Weights of a small transformer language model: MLP 2048 SwiGLU.
MLP neurons of a small language model. Each row is named by its layer, matrix (gate and up: input weights) and neuron, and shows model dimensions 48-239. Each number is 128 + 32 x the weight over its row's rms, rounded and kept within 0 to 255. Numbers have three digits each. A neuron's up and down rows have the sign that makes its largest values positive.
Before each neuron's rows, "fires on" lists the tokens most often at its 100 highest values on Wikipedia text that the model never trained on.

fires on: "r", "ing", "a", "ick", "it", "1"
L6.gate1139:161132056112119117108120191108133077128078070095115109154113140128105173093152108152155157149118150098213120113070094095160088090125121152095136078118161156102153076106099123119096101112174110188156132083117126071168149176169142114144155154160167073101137091167077087079140110108138081143110155096177141075113146141130158139188135103103148151118152091156130136144167097131173140089140146120105061109131126108115143065179132128108140125124134089114171184096072138162086114107101105149118183145116056104133169085125116127142129138192183129111150144132111144139124111119150127142
L6.up1139:090180107060119179154116147146148083122105141119171134171098141156127153132111140139138097104103119117107121087108177141113146106140105102169189142127123150131044103089093056097138188152146102153158147140129109129076146134189152153134075093151139144132123182161165152155178137142122120152119174145123106130146086170100142116140152108090214121148103158088107068105048146157154159131145155150129100112158105143127152140116131099097115152118101149122202128161120103182152081109140027141130124159042107160130141102158132125126136078137163112133174082106104136096135096140143130136

fires on: "\n", "ic", "ure"
L5.gate392:128151168139127160124098125143158083129114129134094183123119137130138071090107134142183156112065099145154151126174109166122127067165128160139134109146174127123177070088104150121119125159105107126161108121130134106097075083134129055076173091167146112152117102194130137137139143169182124095112213151068111125078105100135178157125136129180118168130092094113091155102190142092120108127133089151149127104134103096158116141130060173155089148161149159103145092163100052157102099071112077079170156133076080090117151151111156157137111130212109120192139081145153128162181152129100143151
L5.up392:096132134147148180145125083136079101105126103121160136122149111138107182161182100122144189108099116163107106138105139161108118086127157131141103107154157228099124173093079135130135098129143181134093066188109108119174108108222177104139144131136111118092142127141113141111150096120121120122140135125152087157117086114101098136152125150080167169142102104128094149078174131104177164131104184147132112094132143125096158159108156137054155149138143119120103136149103154157078071091188075163132110132059141103172124162143126125197144172173137075169116119128137128080157105099115140166

fires on: "op", "o", "il", "field", "ann", "ward"
L5.gate1744:114177093114137162161104125105152108157122111105107153088119055153077146083150167080091107147114130085059106142116107117159105103145157112147116183090084066125105174098044187125179121139123129142128127106145184127190100132094147079130092153210142050161114114151134119145124126101089088129164148157147154112098140121176140113135115108161104152103107118141113178076121097127208049113117105142084091097172032114069116099097100104183117094098173112108097111143122150091070185132077137183101159185100097135120096140102135067121160097118180135135164117150037088142115176130138108161
L5.up1744:155126159137128112135146149089138125171079145109180078132173191173108136137110189130127108071092198111130094168119118103175189141156159196107100119063100137141131150133116149083158163144133147124057065121140118154186164146136093142100090126118130172150146079174119153183097137172163163126136173107078114117181100154105090153121136129142129094149178111036099169131121105130100120075093115176155109211160185106117173117148104132105060130141174127083098135146148094040142113096118089137092102180158074123167096184139150103137114113140144099184072107117143155135167175141072184109

fires on: " as", "iss", ", as", "man", "ag", "os"
L6.gate179:134139086131150094084076125111147139133062106139168107148197144085186158120190100227150163091080062145163161118092189113084190159147093120108164107118113118137135157144164144062155085192099132173105166155093123111126125087133117147107126155155093183114163135132075151031119164138116049113087157096128153160100133164121149157153163078081122143149117147121181185169156145126114109114134166121121176141135112099180070139125199065092128126155108160171128120156185103071124165179187138127109093148086140164085145106117088173099124193122085179104121108109145132204103138108118179150
L6.up179:185157095177099109108152160102144141100145126101102106100075129184149111129146131130168096096079129130118116128099113106057172121037079144199100113109152137187075088140194091123096097137156118182136112109156103150128091110155160133146077123138146100153157146085139131109142140105173101153063115091145130129121133117104145129117094164101075147105092153135138167092086134069171075091164113154153125082172144140119139170112136126162131167096125170178155171082102166130156176110124114137103127081079095122139123144137167175118187128105186182142128127123110142145105121125104103073

fires on: "e", "c", "th", "he", " Ec", "ice"
L5.gate47:125200094156150179136145195153138152147132165106091028090069124130116062140134092120132089153084107097127124155088116110127110162153127094150133209126157103142186133086105162138078136175126116157127155118146106087167133156143088154092096183092131196150132172129114140134125099151145103124115123144173083147144140093187155125123183094124095152123119117138160189117133156125127142171074145182109133092191108157130158162106125101189117099115161087074077142141144108154101100152113160142126141179092131122157126164135039096124114105128143138155169157109101126075162162086154171178
L5.up47:147110114090195122208165144163137124089126086190184079126092146114132125120175096159151112152098000150130147119133197150130102160143092155126118138137133130167169138141104090117179099118185200116136095154134049141125093114098166170122120117142087136148107113167127077146068133096130161132121060124138143126173121067128133131112117102117132098110140104137145116115156119138163136134149115171169148091098114105079118149183101120159118148100095114110159110054100140141145151105191126144119127144162176120166107138139148131192126151131122142147115124069084105191148073162102170090

fires on: ",", " and", " and L", "ia and", " and N"
L5.gate315:134154174095089128110165114096115133105137139168118149124081158109120183136122148110133131150124131132032102148183143117072150112134067164134095118223095102161149130147131169172131081105161152144183134177163134142168149176197088153131103055074165104034167139092139137133138169155169117172167112140138067119170178130139102124083117111106106158113095127071172146153120126160133166105172122118104103172136146183135073115154130140142157080152088119131157121018140129129093094143124146164090133181109124114107119112080101160153104083089132165115111146134135204067076104137138184152
L5.up315:139122139144054137130137184158107080126122178109143116098145156099122127165151097103128095138220129089168130146129123073129100200200149081041096128121161185069141170206190123167133157086113118156178083103146123196094136111143117153192164125172089180108121160095147112108141102137160161178137151080143154121126164185170124113097153108102167113127140117104127119165154161132142166107079110175123152153071131142128134074139157122134078158158131099112153106072115167072134141154171110138123098122132152122128064138123152121073165082051127138119132156133131085125146140155119116122

fires on: "-", "/", "–", "-M", "-S"
L5.gate998:127169155145070172123094092169155071144065094101124096118119162132107102087082122136138110139137178175113152106126117125159092094154147150202124114138143085095133118160112151143140113189145131133035177090158116124091152094132164130102148109111042117113143111123108122143158195115096121143135106134156144121091172114094122159161147093155109081094161197139160089114158180103172098161142155187111105125110177113107171147159139166146139161144143126163116160075106130144143106125064163181124055159102154127158134100131054072117123166113122131114107093154134131070140109138144121107
L5.up998:087151158183129160092086132142147105135032133146121098103084161145136108086107125089172096074117195163156162159122103160088123148151080063155107128155114126124130126090074178104142165205129091146121136113104114142137124149105143125086187085125101101152067104126157198144136154105108186136113169145175128158141125111110173152134115116114127058139149163131163094135195091044106170179161180122133122087134139128148122139129138132136174159152202146150107117177115112114131094130057155134149125113173177110133161126121120111139077146075165112106133078117152137115142144160124087123

fires on: "n", "o", "ond", "el", "r", "re"
L5.gate477:113089119169170140156129124124114143087136122104098071098103136153102114129123112104145051128152140134081099149118139071225154044107164133090088122120144133138135180142118163111099173064119151162110147140100181156069155166127081158121148148154082137124129155161177163113118109096146134130116133085091112134103106104137108176156108145081104160124163135167153086102120160086056090127099168132162077137190120163162148150240150160111095122162056114132164090098159149132157128096114126183140165153134108089155110136155073151149187133108202092155209129140120098095081189084097103088
L5.up477:127146167116134177135122180104144183142137147145141104191158134132131094088096125167119153183117140095170152109167076169173134087089160164131090116156120152107167112043082104113109172125104165126066122089194107119182128179100093115136168075154113145117124091103204178139144137120101078135154095119138152109103164151086143105114126108113105098107111121122161116158188073186126151106139162113097138152129118099141058190113158153099120120124134149158166143140149134130132126124132135143134088140160115131160089138106097161149178124110196113106161117125139105207093175124123073110

fires on: "l", "h", "f", "aw"
L5.gate78:074146158101112118165127122119134101071139149191129128130176189160095165103137156104098147183117122126091090130115109121131111101120103171132095066159174158123161114122141111079095152206157175155176121164091110089068164095095146117071124105163130071096156087131150096160120165107141086146153100102137121154061131142123138090107128149188099165135137245079102097198139174154129102094187112132177151112068152139118127140148178094083166182138106150134173110166136176196075125180110137115147097139182167108089107154140153114115135173147166139071063158115146115146106169133137152070
L5.up78:140141130182160175130128110132087095148144084148167137098119135100113119083104125099137082114170105171088191185200157165135110143141118132111087202119153172164139177158122173159079112097174128141135130165184115059197108141116098106135210157094135157083127138068097144116128143134122125217145114104101121117075059115125134111126154117128083082094114163148074180160155133155172119105071117087126148135123060162144094139118125123065137097124131160098164156058104135085090113143121110087124096138132096093102064151107113150052175119127153187115123177144116167160161185152138117112

fires on: "1", "2", "-"
L6.gate1510:129146137161081118078125126070126094092090092125149093197167135146145161144084154100187108144120134122143130081103190195124046123109120141085173119128104168133096075103144140097140096087097157184144106124178153157119124151080215063078126124172154137183186135189100111140167075118106099118114107153099119116162085165071160187140099128194138157178143091149128161076140116118089101178026112165130093129131137196107115150098173147108126073118097156167099162118089093137094155131149082099102106174085184125139127137159138122109100113118122109132137149131102151162152117094116114126
L6.up1510:149078104115173097203111085100188139142201114110134098133092100125130088098124106129106101118160114132088180150123089123131114145113156118152152144060129054162169112119151089154117185074115125179116059148088122178104130110113096127154117130127073097137142179046103113123175107155102171165119081112183105149095101117134122096117100109108080135128177121067054120126109132117106105152097169109093132041106150125107104101127121111151161158135105129205116119171162073081133140116063132132159138093149178105101145144136187120103143134103164165090143159085099082160162158092117181104

fires on: "\n\n", "\n", "ou"
L6.gate694:091073157110177129122098120120113138099128140139148095086117072099111159108098183165150170161139078123105117109204166136142156115157110172165128099141153108107103109126102109130127074079123143110080109151084090137126140109093128127121125132159114112111105142160103113077079116162161139126084130092116152058159092134091086159176140093158181161162078138135100060024093146105190091128085065143119101160185093060200158148150140115156202122134117155130117111160141100103096148128094095133138140139138136150144175122146126124204042139210097086107199090042180150133126159143129096147
L6.up694:100160117135144121092162151168103150134067114057148137121144097116083136107176101141123125149137136168125092133141133136105103132132094124161138145115171170092096192097175136136089149025123113147144048116128124120164166101115093105116175102074085094165088150108127096066071099112086150122138099087139137088086141169073127131131128154094146113118148101077105128089132250134115107146106117148133159074174126161127147144136161128130124143179136101130120123161120140151144134158116100164129123099144104133110158134164136120120148114154113106169146103093163151162105113133069085110

fires on: "c", "s", "===C", "f", "w", "l"
L5.gate7:159185125100138143126162121112112093092125129104072137089097090112101120130146108129152118163140056077132163101114149101172087104159106152161091093110124120126133077169132071154174113087166154085150095123113098155086202126109111117167155136173106096129219086124149148110184159162146153179161118095111164129174132083170148099113126114141035141168110068161164129115138145112133112166172098129117140131125082142097197152119117068120137100127090204158106168154107173135132211159126112091149158100138180148121083164140115114106145124143102155129114116124121166115151115133109132093
L5.up7:194182104120127128072148157126112116101183090089136155154103117123136112098127130112124117137161073083124162144123125091169116131182101189113140072085180144152123151125126124196157136071177132123143133164064101145148131089150039160123166117077138094124193104119110142115085128129153142174136144140112147104159079086148144143135175117128085114133123085115122224112100154160137059137162119126139140077135086102131174133102145068120173139085083166103126120117137133112194144138168131111124118114133148097111160115103119161097170113088125179135129151095116139119194116158170183119

fires on: "op", "o", "z", "el", "ill"
L5.gate409:094138075096128146133091141075108151081081140138126165097098080137058145110123113169111093136154139123115097163050141129134163113193123110146099078083155159108100153137119133180149061143139149113074164146118156074073188123094152123091114170158058152154085102103120119129123201127199092130157179145131081189115126153138075167183164112138095168099115159142120144161139092067130159113051072099111149192129106060058108134161137125163110060091150102137093063066100111141147185134133192147097131198123059134197125106095121077107124161140113115126164144128107126099149123143103137166
L5.up409:133145127107186160150183180133114116190103097107154188110186142077108129116077121108095117130104130157146101144126142104176153109124131143144110126098122184165140153159118130087084129149075173158098106159163151129161141152068123159152156095170130059075140126092192185142123057108058144140190108178197061074163084157118100128124131114110132101136167115128117099105103096099157161182123079125140134224145182169103137112091150126137153124155136124096094133096092159102121100169126163124130102062114069165180143130104097053119114121111108173145105113136103112168144136072098114099

fires on: " as", ", as", " As"
L6.gate528:172070097186151165114130112157089136074156135092162126098144107121123107113163120164129138079105131134096150168113118103129107130042128143133103082041087137143152134138114118112085060175087079154121093127131094157081084158029056152156168141194134157099143164108123113174142155094112122137086146112125131107068128173056164141201075089078108128076104133172172117106172123159166134106172127062130158119129151110168084131141113160139198123143168145143155139100135173190104147150109115082074175136138173142103096143137096176135111163130061172098153174090180138164137093139163112115
L6.up528:132117127194154148114128118107115137077188080124136125098136087082116142145145181138157157121069139136081138169116102120102155106099169099111048078091125095197115103126085141181170113170059126088161131156148133088096164141088171157197185124092118104158139082125115114096144140142083133097077123047157127191126127131196163131201085074134088128120150103164135104178157157124164059117122113095137106108101133087080113191130119094139134135101145103162165132056159109187145158137174100077054171123103102071174141117151160181154135111191048162095184120106105140091101133164147144121

fires on: " ", "2", "1", "3", "6"
L6.gate2008:139069122141121204108099098148156116117137115163170129105104154125104156150079126141121142197139131137065113090069105171109114123140149156109129142126161173115133142130146096186155140155070148120139070083120142133130116087173121126093087135078098097164117130105091097128098065132111147080079172124107067140205097113114149182173152142154124152110129125169152152131142154111127110136047091146169147119155200125148118129135131161126139100125129133157095179121143120134108166160136150212125094131152142130163129102141107160147095106082108163078142092171167107083186141126135139119
L6.up2008:171067167166151160187172099182165154174108081122188098159138129051100065124125128158118136085183132150112082146155102167126166141089112111120159133166115122092092176102119181154106190116113095111136079078125154086135138158134171098091115094086121188123197160136133145156136070148148072106095102102169117157158141115062098109140135122170147141050139149108121149101109089089094105153114130095131150081116155123092143079141096165112137073105161164133123141094117071166119113130097179165148118101179178159148123107099130116143084025087035107125117179127150121144139059154106115151